Weights of a small transformer language model: learned positions, biases.
MLP neurons of a small language model. Each row is named by its layer, matrix (up: input weights) and neuron, and shows model dimensions 16-143. Each number is 128 + 32 x the weight over its row's rms, rounded and kept within 0 to 255. Numbers have three digits each.
A block is one neuron, or neurons of one layer that tend to fire together. After each block is what it responds to, as a language model described it from the Wikipedia text at the highest values.

L4.up900:118168085159074099123158194129201103183125102096094215105158090147123180144139152089108118190085063055131139087135135128153093160104134120129137089157110125110140118105147157120118123168100155131092138122170123116142073102107136116175114085140145061154145093124108054155142121103179134190067134125129103177071104144155103163177149168110162131085146072137103097151077119178097148142112
L4.up1060:164098111140099120146097170116182103110090145133148209112138070158124162151095096081104132176119078097106137137169126136134098145108214197115150131123082137121160151082170162155123127133137198129115119167108121148126101089082165176149070112123141046166130058092099051107141114161120131178128162085178117165098083081106153153137141191149169125081117133091111110119090139146063136137104
L4.up1552:145110150179121118156135150162116099120194178100083154170114059168137131115100073109133095093151096172119095189149093121159125115082111143119083112103120182041145163143136143132130094099182094059081108150115106101129140131150166183154056123131117094114165054105092109123139135161127088204074106138100092073135118162137138087126186172094156135092209152105142117143093154148094137124118
L4.up2174:129114175142098138147138176154195075107132123077095205140133072167085156128124097122145190209072112110126148139134126133190095135123195193127142114122059097089151059135183156132108101176100145119078115111156100103121089097065157129127085129053097066144137098133113147086202112148149131142126163071109121170095103121091157120124221112131097184158171121089093124133146178122083108165097
Description: The first piece of a main verb split into pieces, right after its subject pronoun or noun, as in real(ized), att(ained), inv(ites), decl(ares).

L2.up1582:073063156144146115152117147106137162109093120130099151090088093133091143142144114118119121204108131084128125135100130101149084123105186089164136105118069157146107214130103184166104125059181105114111109156115121148051122115123185115125159108107163101168123104123089076106145126141144150168122147108137122117122125132116161119153104175176198030093143121163182114123141093106170101150120
Description: Base-form verbs, or their word pieces, right after infinitive to or a modal: to collect, can be, en-act, dist-ingu-ish.

L2.up2436:144207104094120153165113174144137080157118162099140117148102154091110113163163106111115098128147105121120129183101101151128108128192048087156143122170120036075144158097129099098154135137125171133152144130130131079158139126116165115118184099142138145071136143130098092109146092114108178177115143111161127173142137088184103143119166095163078012090138123109150062102164135138162093170178
Description: Generic head nouns right after "the" or "a" that refer back to an entity already being discussed, such as company, team, film, event.

L5.up261:119170121152160143140161149155091131123104106123098157191112163116104122178155142143075106159109095101160171109120129180131141167178137119146084084046114117099096128092167126115039157123109116155113157144146067106085112109077148091105116151111168130146150164067084158105134179100050128191192144054157094118086145170184210135143123157145095159148126101153137160133087118144127121117096
L5.up694:110114103163117132192168174128099111143149047103132156108138129129161145165120139149147139195132154101110071181128086162156174110159136094095201198130120077126141126119173100137114134125127091120159151106095107082107132103128105153124113145099122128104104108130112110132127167183102125132124123189089127120132141123101153179164068161137139114117140183111112134147134131131158109166132
L5.up745:092147136160093148134069108104139131124135173108150155224127132146149114108112118119089109212119199134153114131161112145093170176087078107142073069098088120128126131123140110139167142117089145096167102113142068152102118110094168128172103145136154164152130110084168130105127138120108086161185197168124060101104139133070095150129125120178138168093130098093137075083093110161163184125176
L5.up749:131144074134112160112187095111152116117125143182130122148164067141101128121141166148138097171071115137104096092185083108131153214171088118166112083145096081143090136122139142137130120180131152087093125134037187095143133122127155114088124105155166134153100100096109133137173108127111097158127098059134120116139099136120155162172161160093099160079184163092104147195092115088061112139150
L5.up822:125110159143093177119151125104052124156189174095106169156131089127097217134110159175116117109128121140094170144146096120119138164124151165147128162101054118132076186159096148105133118105140084123070140127085127122090145097149197140070140112083146130123108109058158160120111181126126096151094107144135125147155158134165144210133104108146126119121115119086155084133065123117140072145111
L5.up863:106131147097084124115162158179154085160136148176127123141092142132176117132131186077162171087113076160109126065127103106060085158171124154120098125109133111112154121119125120152080135098103123162079145122176132078142091115147096141114154108124112120141131158096077111162153144102151193148128104179070132097107159151123167137139142197163107143129110115109110103113056030062074145161100
L5.up1037:113103073138159176132152142112065096151152177147125103112114101149181109138153137131115142135121132027068163121127102142112223083126153177138104191143188062113135172145098114117066149121109104148074110088062098132154180144156129082137136118105094106104116119200087125105156166098077134172127114130114161210095115148124141171113129118083070126149137131115144157072077137117124149114119
L5.up1089:129137147118120186158075099198107121193123136173131107186128114167105169117122220169072135112168125089151149137171075159088116112145106098191076098126137112074116119123152138070130159085130158079149125159123130148096113123113119152241164066047201140156097130130114128148113125133161166133178141126140067138140142104165152135116156093119105151098162120094099137116160064104116070117160
L5.up1398:149176105114181182164175126120111169128126171128120187178132079124159073061147139173137115111118098096104138122140099193114099133120078079094142137177084156188132187149112092178129111111151122073094111151139104145116131112112087125147131169116140076112094131137127132125128103110166082199101098123144102127132100131169118125128155132186158155078144105102140139123132117083118132112124
L5.up1547:075114102133141153143113154107100143166229107116131196159164091124179135126143183152078137163116082158131095078186077115060137107099141166087100146159157096150148119123122114143129144107171095090142101132073126149141124055129123153167185120121140108143101108140182116175134117156093157156093073124140124175152204133156150237146087137092033159098135097125134152123111112144120170079118
L5.up1790:147071119101101133133121171147137104164151137130166176145104156142153123131131151103093094114100145137119172157137103086151101112214142086116130097172113082052126179109132117126117147159123114072124153125140132134114129117071129135114097093064118131124094148091145099126136110108130170123127118128126090118135150119189118145112174122147084052114194132085118110173127109082089091140064
L5.up1991:168171154181142148155171153124135080129135145166113174122123159138098152102102166105150159123097139120139125094116116129142092126166100131116149108065137086073135170118173152110086146168094133087091141099122125115091069150158154091176127134115151138194110132091118094140127098126116131170067126140149090102047112122135157176122152106143126156085147051051144135117106062108068121108104
L5.up2124:120131176154067156124135079114122123140124084152171112104131144161153107081152148213128111142099117182158108168094114111116137135136159089174156109132167041146103065140154166106102217163122110149138137083177136150067134103114163181162117061129128071096129079163151125133142116151101141179049147126182062161120108154128125179149119135171191135130139154103178089123099151104102132175109
L5.up2142:136164139075149101147167152182158107141164158107138145121118127143163151099079103136120094113112101086149137144157107082106171109064119140153104090153148045120119159155089112172122145120130098171164076142161077165102156122109122108147139143146121140109080096161180043098117164138089157125059091116126134176182095148090128209140201142133071197169088134169171165108087120132127042157137
L5.up2186:131148156102122129200177149155146074195153174147127136218182086135075129059138145151133164121164105144143106138111127119162154156160157146159110101143134098103110153179164099162077076120169131113104089146136174115139125101099135124114111134097121185147184075120131150111123140143113109160066112047143091099159118117180137155177087116145085124130129090089153126052113101106132083079115
L5.up2536:113085151167147128151118132194149125173146156121156167090104127156110153185164139178141103180108076133141114149136087054081135135178108127046087114106095063142124160141192128093105139180178145093149161158134110097119074062134173097108092078124152142123155126103158147080190106104152085151102168091168103108108172122162099125142098116111130013126105132114122153112114133064077114117157
Description: Nouns naming a creative work, such as album, work, book, film, movie, column, mostly right after the, his or a year, and often the subject of a following verb.

L2.up2062:161131119136064103112128114119070145150074164100076145141137073098129152147111158140130097180144162166209173132219102155145132048099130191161110122140126099116118136063163118174169124143176137132160147081098074116136121101118113122115090085140128108161119155110089096147133094144170130117146112110170120176093146120170178106116120111149171134130133106152132114133062115107128132130145
Description: Infinitive "to" right before its verb (forced to, began to, seems to), plus which/who and plural subject nouns (people, consumers) awaiting a verb.

L4.up772:104135122034117159128207126137129151177106083115153154093048133189101152148132156167134155143115119092140171178101118127090139122104213155097128135124157159097088108145149191164128130142139153153101112071130123134130093070175126136097112114087132164129141146159116143148189091102091114246048107131087116137094140117124108131125065169158148108164150096180133135124163105121142133142121
L4.up898:145192058113079117123135171169182085114127091126123151150129134158151114125171127143117095137104021084106160200105112123072141132160123090126101129201134096096150090129145173099028145119084154096114132148120140063171112100190089122164099162119121213174163150210114099096171126160090150150093124183117136133151143101128086166147156151164109137157152075142134123076128105110128093176108
L4.up1135:201127120152112051166118136122147132175124135092116173104138122137149079182130154172152137200114120138142133135119158135117152124139160144150095136121067091123137117116116149118068146159122093132135110156149090135091149046128133060113159121112125114168166171125078077164166136178112142208101170162131037144089127174217125110098167135130123098090151097098102113142104131110132110157082
L4.up1647:088180085131077140162138145125149166152118119137152103134060163132137110145146132173116116184093108168150157165074197094137090119127213109136086099146074069109135123072141134149101169113098151099111161091125128095179105121147108142111129144091120137153123213180165124112092111122082159143147164129147124205103088107142124148124103133138118117106119146098134092084144068100104113135077
Description: Nouns and pronouns that refer back to the entity being described, like the company, the town, that, which, it, often just before was/is/'s.

L5.up27:133107093091137071159163104162164084146099138152128138114141166154158174135136140173131126219113110082124175144140108128111074101180189112171108163122111111088135085135159146131139117145128058113104158134107150063154131084144108136156125129103096098177129153159081114103192095148121114130096160134150102186146179137127116147080110156143094125151212103141134151092053153168072090175113
L5.up161:157141073101113133129144172110108084151102092091161168179129177162175126129092132122090160133060111162109173125146089126119126152106187163111131135121080107113139054074156143105138121129121121116105175131133126094131101053155119100166046133111110103139138134132061135157142137185157156152129155181095035180063103132128195157159127092130092145160173153202076141136106169143092110124102
L5.up174:155147091088082120173122127097110162105125114146159181160110155137115118128138129086099110207120113084150105122094146109116092167156145102113110137140144099099132136127179119137159178104091155103116112142098162056106127074121138075183066100146116129119156163111134100158205133115117163163075111136129078148080077104113182180141169119120056149122114125168118141105122136059089065113083
L5.up302:195145100125142107099138178168137129152130127133145165119175086119164160115091106121110131128140143175128182141101138132132124076106107130102168128129070092092087110144157162139065106135102093104121115126134169121118103049183163120132105146146107142128203155105123115118122141219095138163103131153148048138198142176118149142143130180118136148096140103169158093118074084147116102137069
L5.up501:173134100117119126182133081139131132154092130110083227120100088123083102101114117102122142085144119126145149105161153111161139108097121119169133150122072139051128115115097133100107127098159101130070110150105146110136141076123103179123155084092096131095154160132079076103143150171126131190067158159120119164147146178085105106109172187102152130043158100103107094148103109136157108132101
L5.up681:126165099183120086157150111105163132118098159105109083130076127115138128141186168120165140167089116102139152133118161115106049095153199182160123169100113078128156120115189103136109140162091077100107130054212117096182116105093084114104106142094105109121182155181085078160162148111118111153129119127029110153081148158142130105149128130140114153162125136174123165142115079110079073135129
L5.up1036:157157122100094106131128162129154082169178122103124178153125080128163096142148170144099104200130183129107125147122127164104153099166096076087140120175051132080122119103178126164109103146107129127115162099107133055121153064110133114123101136157127149136144138120133146062108111135114101148068164142133170146134150150131160110107116116124091138155166104180129101132065062138127129122163
L5.up1127:126167130140102064174134141112199051160138103093105167140128139192160141096120166116144175224084073079170102145092120150161088187121103137108081145172093116143156145143103140125071111180069185134132150120124090087136150134046192110134161111153133073126210111095117121171151127156145147142158149098158097123088047141124152121103158116135096174149168085117129110122130146057150106151095
L5.up1269:147138160184110044112058108130150106123083110131134124125183096119183110096130141141143104186098149179140150118153143119170130149112125069155122157178172136173103130115086137171095070148158158110094142133104102129126131131152130134158148146113162111152103149183088149135132156161134168146124126142166129110122202110131073157098116098135126189097134133162121179099137153126101138127154
L5.up1550:122075127084124049100138161144178108176127104138117172153131106151124093144139164182116101130095143160131140200178143156102135101184117128142121135108076104091138084189140142107115110162121106106111134106123127111163122117098138139106070116107140143126121163078102091059172117153098102184122161096153081175138136210186157126123107116134112143087135094105112113152117127123103103177058
L5.up1553:149135128105123169094191192124142105208144086112147140128180093129170124095177212200145138185146132105074144130131120140080139134129145167100085110212127068119135069162148202137105112185105060149113133157118061106140173079176098148079097140128102102139179183137089161141093142131079124149114143195154136106121149144088178161111128133184017126118153099161120086076123080107140129141106
L5.up1622:175117137059122135177168189167100139174133101119112175079126141149143111174124126104143153134101111136114167119119141108144098128125090186138116159168051086109096122125185109104081149123181112188126175082159175088144163102078126127113148137177160102122147132143072102159187121160102144170073172113111093137134162137176122086128136138090114072210154100142131151125147156126070115124082
L5.up2121:171158180070131105123167122116112126136111190116191119114041112147159136096141142105137106177121113114131205174116129078093125125153134110099109100199104101076111079155147133140124203101131136151136162098118139102119139027157121106133114148086101135175133136123072110154130153142086147145096135159048085149136142147093117109158145123192110191184107104166116141078122092135111111170130
L5.up2295:184170092066137075073111161099114132167145129120145195123141129190096120108105121196093129148150127089150162117157128148079093136163114132103116127163110065112149133091082162149108132171095126103131129159163126096070093055134153109121075103115132095154104152118167079063134131148080088147127163100102117175112097203141168184114108081169176138131142120086132133132152149103145146158072
L5.up2442:133141128115148166146129140152095120116126132151122189132129121118124190146188116149159138142095075155120090109090131071121157099163173093125084144074153126141169103118203130168114134206130144169143150117149113127118136100106135100147150124156144082136116148088065145197162133143131099132079140143167096201134142120135140150099103127095103119161176109150149168138112166152110071114082
L5.up2539:163132101120123117155119109084143138145104155140123141097079173153125128158124133153114161165085100151184160200130098134096132129121133133093116126144132150103129100151155041159135110132147194142135167120102113162085148062086127070108148081115146057164113173138087114209136140131115223129197134071130146138069122149088157137116133127107047112134139085168114103110158114057114047135130
Description: Fires on the last token of a clause's subject just before its verb, e.g. surname endings (McDaid, Farmer), relative which/that/who, pronouns it/he.

L4.up753:076174079108109097174164075197158100179168125123117160164147167187138125148186147200126115181142115137144188135124174120110148111115183167129100119093110138130139176095149109124132112139132104080126153098136103163116084106107101127089133118119172136089099140126114167168096107165151122191077154102106127094079109105175094169122111140174079100089085167088151131107096149168133154129171
L4.up819:174095123115152106102114144093092086160137134223146125168174144072128110132175080067110086126178152130144152177147170166124148105173120098150122130106146076133069139111148099113102120067151134119117113167141075149133139078130146161044161179105103113177103087168126120137174160121193103117103084118096088162124107148129143089185136149133150133120166084059169143183118151156186126159069
L4.up1223:136081204121116102179070138116093110165148139075081165148164152108169149095205093129144148113151140180180151114145137132045142149127124148087095099116137095150098128136097134155111092151132095068166127188082197091126104137104107190088149099106152134094122131135140156197163096142154129171103141085050106149136184122167198075066125133153125166126197137114126102169170172123151139179143
L4.up2466:072112080162139099132138147111095172145150153107129145195104100104137152101182116148110103147160102134177091118178116170094102088128120122154102092105126139121159120070181115181144105168086193054082168146091163145122123058094140087110130146117119080115198086148127125154126118202126113134086105063081104087093146184112159151109143129115123141173129106082124182123070140101124140145126
Description: Consonant or short syllable pieces inside romanized non-English names, mostly Japanese, Asian or Slavic, often in tables, e.g. Tsukamoto, Changzhou, Yahya.

L5.up444:119171133088101142137142170147166147109149133132161129076089143132173148035148112106088156144144117129167136121174164118078118146143071070110183104135141114107142106180068107154096086074174148109175087123122081068116137077105121101063076092172158033138139174091146140128088160155114131142128126177137122152180136158131107109105066133189162100155103123121102146118133134161163113118091
L5.up545:131139165099131067114122124109134080066121102078084104152178141123171153130144159104120149174183174170145161100148068137119127162145070096093133138179158160137139164101122090107129137104149133186115144166175101089127061123095107148089186075128182118160107096172125060121156148138143156141099128161074125143140184144119156152175129154131145147138122156104064128170082154116111130108095
L5.up568:089136129098118151126123103130182086142133168167097130107131141132152154112137081150105123111100104085142117201126123159149122155119080109102119086095122175118159188150103134146112078162110109133117144164090143081060076135173164125069114128114165163142097167089082117170112148122123136199165193108142110143092147148155158148129107118150154151138089070176114148135149124088135106077181
L5.up890:127197173130098170127141147107102124092146171185147083151096100194151159104154090166101070115127111188143078183130094134122094147168133156083084135123144162134110127135103144163053108135120111144110122083137131141116135107148150145124160111121115109107128131148132163195089179082104150189211081109128069052073093159161144135153139125127143194108124120065135110218135111123158153105192
L5.up914:106108158120057125112167174090110108122130099101173120172173117147177105087194175114137104162152116137161177117150159137097110114177096200164057056117148090108107141147103155203150037151103109088156110107113129158140174086156076170048067130147128130047154187089133131159167114172093146136124130162125077109131115152145135149133131099078110110171043082122122109131110155145101117125102
L5.up1039:133153101100175124140102163126137148172077162196140134142136099114117100068149095136104099115117134158155162104137177093142122104112071099089142076131114147114032129123151196126073111125171154091104142164123116117157082028159165098139103184170130094128138154103169132137178151161140083171106076156106127109159061171120177117091152147173156139107106100109159169105102138140126121147127
L5.up1505:135109164106114121147048161147098128093163147099138149096157183145163098099176104106112136108121150157153088138130166138159148088121130133159126129091135111119135083061137145180131102127085102116117104109079111050057089130121129131082142156167153030104116113114127093166087158097139136129127117186066122109130146100148145085110114156171136182123156170117087137151098212151151117143161
L5.up1585:150099117131130125114095125218123119144192079122128133129189093106173154103128093178109106118103116144081189125116140085159202128113109153146175109080097135129142141125106093091111125118165120139158122116080132131144128129129134129113171050147112080138124112076114155124129093167085128145144164137096153136153150143132134187077121146178137093130133133086124135099102164132110096169156
L5.up1707:053097189084102111099160104173171131120135096089089114203121111096196115108160145157147119152142128155164089055111131095099107090151111189129046113113120083144095129150141108117117091110209099095145144137153143160116065081148105179094155108124160062120112180165176159162120149198098113143099101113125066168117186119122168138122127112130098088100118152083118159067103182081135138118182
L5.up1820:119075148095141126141102085165060148135116128092150183082169114098127160146125080124117116143125126127104126103130129191141196148159178117146136075115175121126161128117150131140113143173080171144088054108111158153116113135161113150092171075124117118146127099132126090203120154180131116113110095130099178098107125173146169135167102162113083163076134115115133083161150167137133076142169
L5.up1920:131131164077134072164133194154101132124136150101182140160167162086144143124117164177105093160138156128132157103112105068188161128126102154165087103103144116161126123141095182160123092211179110119165059133171104106110089165100152237091119134122103136142112159111136125208120149148134124162083114149141055146145113104129179111110103161078115177157124156150125062153116161134128064181139
L5.up2114:121032168080130111119083123174134146117149176095138173089153141122158108095125092166125100121134138210121152163145143118145100085149131181110088128132140138072108111129130071135106085123171127106096123127116131111106135049152162111104130124064141120114169158126097114144149143113113164141097081104104109140153187105156111162087077118169114111158120133089072108167113096158126109191115
L5.up2138:104182082096112127116097195098159111099102127088093114137152149194080164108121068140109129110141159131227086106119116105083139126074153128158133096083102068144112084140194105076120134141184104110090143103113127082165161114146134174118133136124131118100156134210165161172123104201073124152072131106113092133068121129174166100179143153137107129137093081156118139149111149112170140136137
L5.up2277:090112110141151108154110092108174110137159165153158159188133092101151103127190066085094167096150079159192105153141110155101115135131156149115126140106171155047159135112140116157136107141120170099080173126133151120107113071149122162105150164122132146105152118173159092149148119146123124181136138086101108127101096172093112152099147174150142139160141131128118161161125131092142132142105
L5.up2307:201154193123106120155111165131116073107103112123108122169173104112110113085158132124164132097115118148163069125210094142136149076142094194123064100047120134102149095175139162129126131083144124135142122073099132058141142107155113188155104100139125109070173159131159148150099141119122128171127103151076065096115106106110115152164173185091153173124109125106122107082131116104122153188130
L5.up2443:146099174050131173147133217154177116120123146140083153143086145195183171049157118147103142117096088193189157130130124099088151067152109168193093114097148098114085091098126159165103090142123168121123093102103136082127112068153142168048125141134134125145124163101145147178153177110134133201162142067106087160133129063147127131107098165131136120038163109086162105129111148135145131206134
Description: Word-piece tokens inside romanized non-European personal and place names, such as Chinese pinyin, Arabic, Japanese and Indic ones (Jiǎ-Q-ìnglín, al-Qah-ta-ni, Fu-ji-e).

L2.up1038:097073239055061160135108137171120130137113146065117095156133151079165103107161134139080103156121095136152117116128159105136101093140085165111050122137105111137099153116167180140139070122170128091150109167096179125107098118099089232054102071119140072116125150159140142182159113151111118142078190130077059185136132112148190109082090143087126099160146055141156152087121252140127132131200
Description: Mid-word subword pieces inside transliterated South Asian, Arabic, African and Indonesian names and film titles, often in wiki tables, e.g. Kha-q-an, Lad-h, Ak-ram.

L4.up831:126126112159105094148163153130119079165127126088114179139157116193125100103130124142130195107079103130153144163096153142164147127169179097071161154183060120105100100116171165085063160139175120134128167123090105131152144075059160169100134124095122136165132146138139129054098094123147110156057130204139134137147145125151191107159110109170127181163143154166087085103064126157144098149094
L4.up1390:202133133107122090132106165109119062187123113086103169143153154212129146144130177135124160170083082066138118163110101162102115143098152156114110109191082077168186138118166120118085153147108167166153116121135091083146123039094124117138099069107129085154139123143137129213102097149119168161139144125154101163063102172120133170103094112143107130158154083176124111108100135119135102117102
L4.up1755:095105131118144128144151139094126140207117126141129137154151054130123146134100106097150137134141166122085062169126124146151135081126105150078115048131143113144137132126119120098131132087142123067104142124122149076100105125137113145101088125121134141137162104159058138157100085130061144121082168184112075126138107197096181093167079090148122118104115114142116129074114121108053116161138
L4.up1794:145127076123123153104143161130129114160108080075124183194209145181141129114139143170138225145139124087127160126138116143128129090158163179085132146202107149183163118097145108149145146203099188140167148147145073090144154076101128130146102071115170127180149138125121162122086098155137190129088148148157059155119127090135154170145126127127091173172148095179115120121137161165146076112095
Description: Tokens starting a new sentence or clause's subject noun phrase, often surname pieces (Drury, Allen, Garcia) or nouns like film, groups.

L5.up123:111128116153105135175165199126120096122113166148156118120128142086142111136140106137098145114119163068136167182129177091113172149094100153168113118139092081119147120150128074236120119086182145138109119136175075138106115142103120139168085185148137091155120173054118111130137153090113104198115111122118043104109133151112100129135093158109116123087094123158123182116067105190081131095132
L5.up125:111086151176147115126056170142094122146125090077106116153135116152104124143130126135116185100085132115094154113146093084166112163083128147143120129102140104098104086188091094165132174144089089126089140138079146146108087115137177144151138134093117115112106101164108144144121139139080117176147149141118110158136170134127131158145065129114112087093124120112151174126101098056114122134180
L5.up286:092172092148135096104124112139109120099139133137176128126113140091115090109101113074087133087152102078115166132160183113125082166174142102092109094079062109084119153138132143165160103127115098133096129116107169170165087164063176142073132180179147166150139157130157134099186121074103187141175078140146086107102104155082137159111154112134131125138183151126100122116136101144118121155108
L5.up335:144153156100128221168090157189164126120130177102164178119150119165132125168171103091092128132096097110113151131154170066176104099106132111161143109116050131097094096115106150184106083104127136076121143066175112153095124118135155143155124160133191125161110129150145134149138138117185087131164118126166120146084147141124150165137111158147185120044120146104125122122111146127106146122094
L5.up374:206212132128114079174095146122122108126114094141140205158168158130126114129090131138078135144075095053086095118168155182169146124115153156162131116129123136116132170142161161076130143131167092135108137083158058125124097147154182067096106146124146033111179134121122135116130141093127163087146149138133112098098071157122176140147145121165146120087122110193142095083129131211071088163176
L5.up623:126114093124102156150146179152152185180103112044136174086094131175161085122170097106130187159125078090095073140115052134117179082156115069113197116087150149073160112142146145092127181114112193112131156136092131132132146058197171114115126152099166086176174116036103114150132137105133148188121099073136170098119146146081165112131095177117103084129147083104091163130158154134151152115130
L5.up1040:138133159058084090174173112132079144102103128165114134157132111136103154167149142110063104135071046107133162151168173102089130135118085082159109115127052069083186144130121145092077122185111129156118154168168078105083083108113156090091133123139197098114080079176156119117130166103171109100125144103083115073091108123091172121131117115160173108121117080157117167097132135133116099161184
L5.up1118:116205111118127127142152073125136090112121163129183133178081116091107102086115134112106111155139133098085077123128105137130149140121147092164101131111151155125117135172095109163122120146156098150160188132112110108145088091143121098168119145082134043081126110145072101114116141075090136155132111143136103168108115084128170176143104135143097099164122143132086101159144154101100129074207
L5.up1328:173149128093142151163113152077114107142120133060159164140159159127134120129132130161089177158061120100127117129150085150100103150088175150095142146092063112105162099144122106135142124112129142141128141162163109177121136040124127132200120088137159025170111106075092095194161157136088162131155123133139054150065089211087131126121145111123120106117131088134072152125166119073126093073052
L5.up1372:167111114083148106102086137123171071180112159151114154130085115128069121091101142136094123155164123068155180159143132099166139096120112149097103119132104145063170134142115175112118190132132152193081137125211118096068070069073148123155153139127149180169142162106141089111145080098115119157110106152131112133048110171163144101113158155171131178158078092136112078178112152104123133096102
L5.up1481:131150120080167144146166194109101142136124125098123163114127095069094111116130161060106144135150127112118106171177114055119101083128070118163098107093125114080129186131117162152103135160128088133085161106144158120117070076162110119149155128131121120137124110113140129064165112084122128119149121135119096107151091202138158124098110095136155151188138135156127135148126144140161094096110
L5.up1557:137117122107088076145035161134134123100157079114126131164122083120089149090132132140131185234118134098136136207123147128129075108118192090140129139128134109118116120184068090142135146159139123142106141105172129147131099131144155112123093166106085102108184117162110056099165139136113093111132124103131113155065195117154172095187129151168127085131138099191137148182134093126144069120112
L5.up1623:091128145154140118194138123114126105102137077074086116103122177078157151105170130142135123129190113068126138164149132134164105138154134103114105061176045113166093111107071105079116146161129142090157134031149151194168137118125115118106109110141138118141086184166137208125183086163123132084056104180131124117143158122228113148118147112063123141161144078203168137172131125137100075120132
L5.up1624:153178092077110131124159157113077177126109138154132104132107119143141154145118113166101174170128161095148184065153052071162104137118081130141115155076143140104098093133116146179122165094090128079072188124098133143105074112115089073125161130130157120121220123104133075157159131123163133162097137117155099106145157171182117168168133088037211094138147116161114108136123107098093182119170
L5.up1843:141133157082116108139108160135151120121175142126116165107128158189151186113152125126099099083079147150083176171209106095109114128102149145110100077190132203074119178121161169115138130113139118129090173120155124152118105067153093130073161120094106130093128123100136111132104112155174115164131131112141153100131188137115094209081128166104140152083147099105124141106110040114084127149145
L5.up2262:079125097141122077197175163180154123107121114137145179160096199079128119110130130139059158159103112143157129146150182201135188091136148106119113116093140147059160164072073142126112134087123170110097052136093165171088090098101109170106106184135154073163117150087069109144131091094144139122153085139116057147111163179100164142028115154126093103192137093143134166197117155140127146143051
Description: Tokens that open a word that continues in the next token, mostly apostrophes in contractions (I'm, didn't, I've) and verb stems after "to" (to ra-ise, to exp-and, to su-cceed).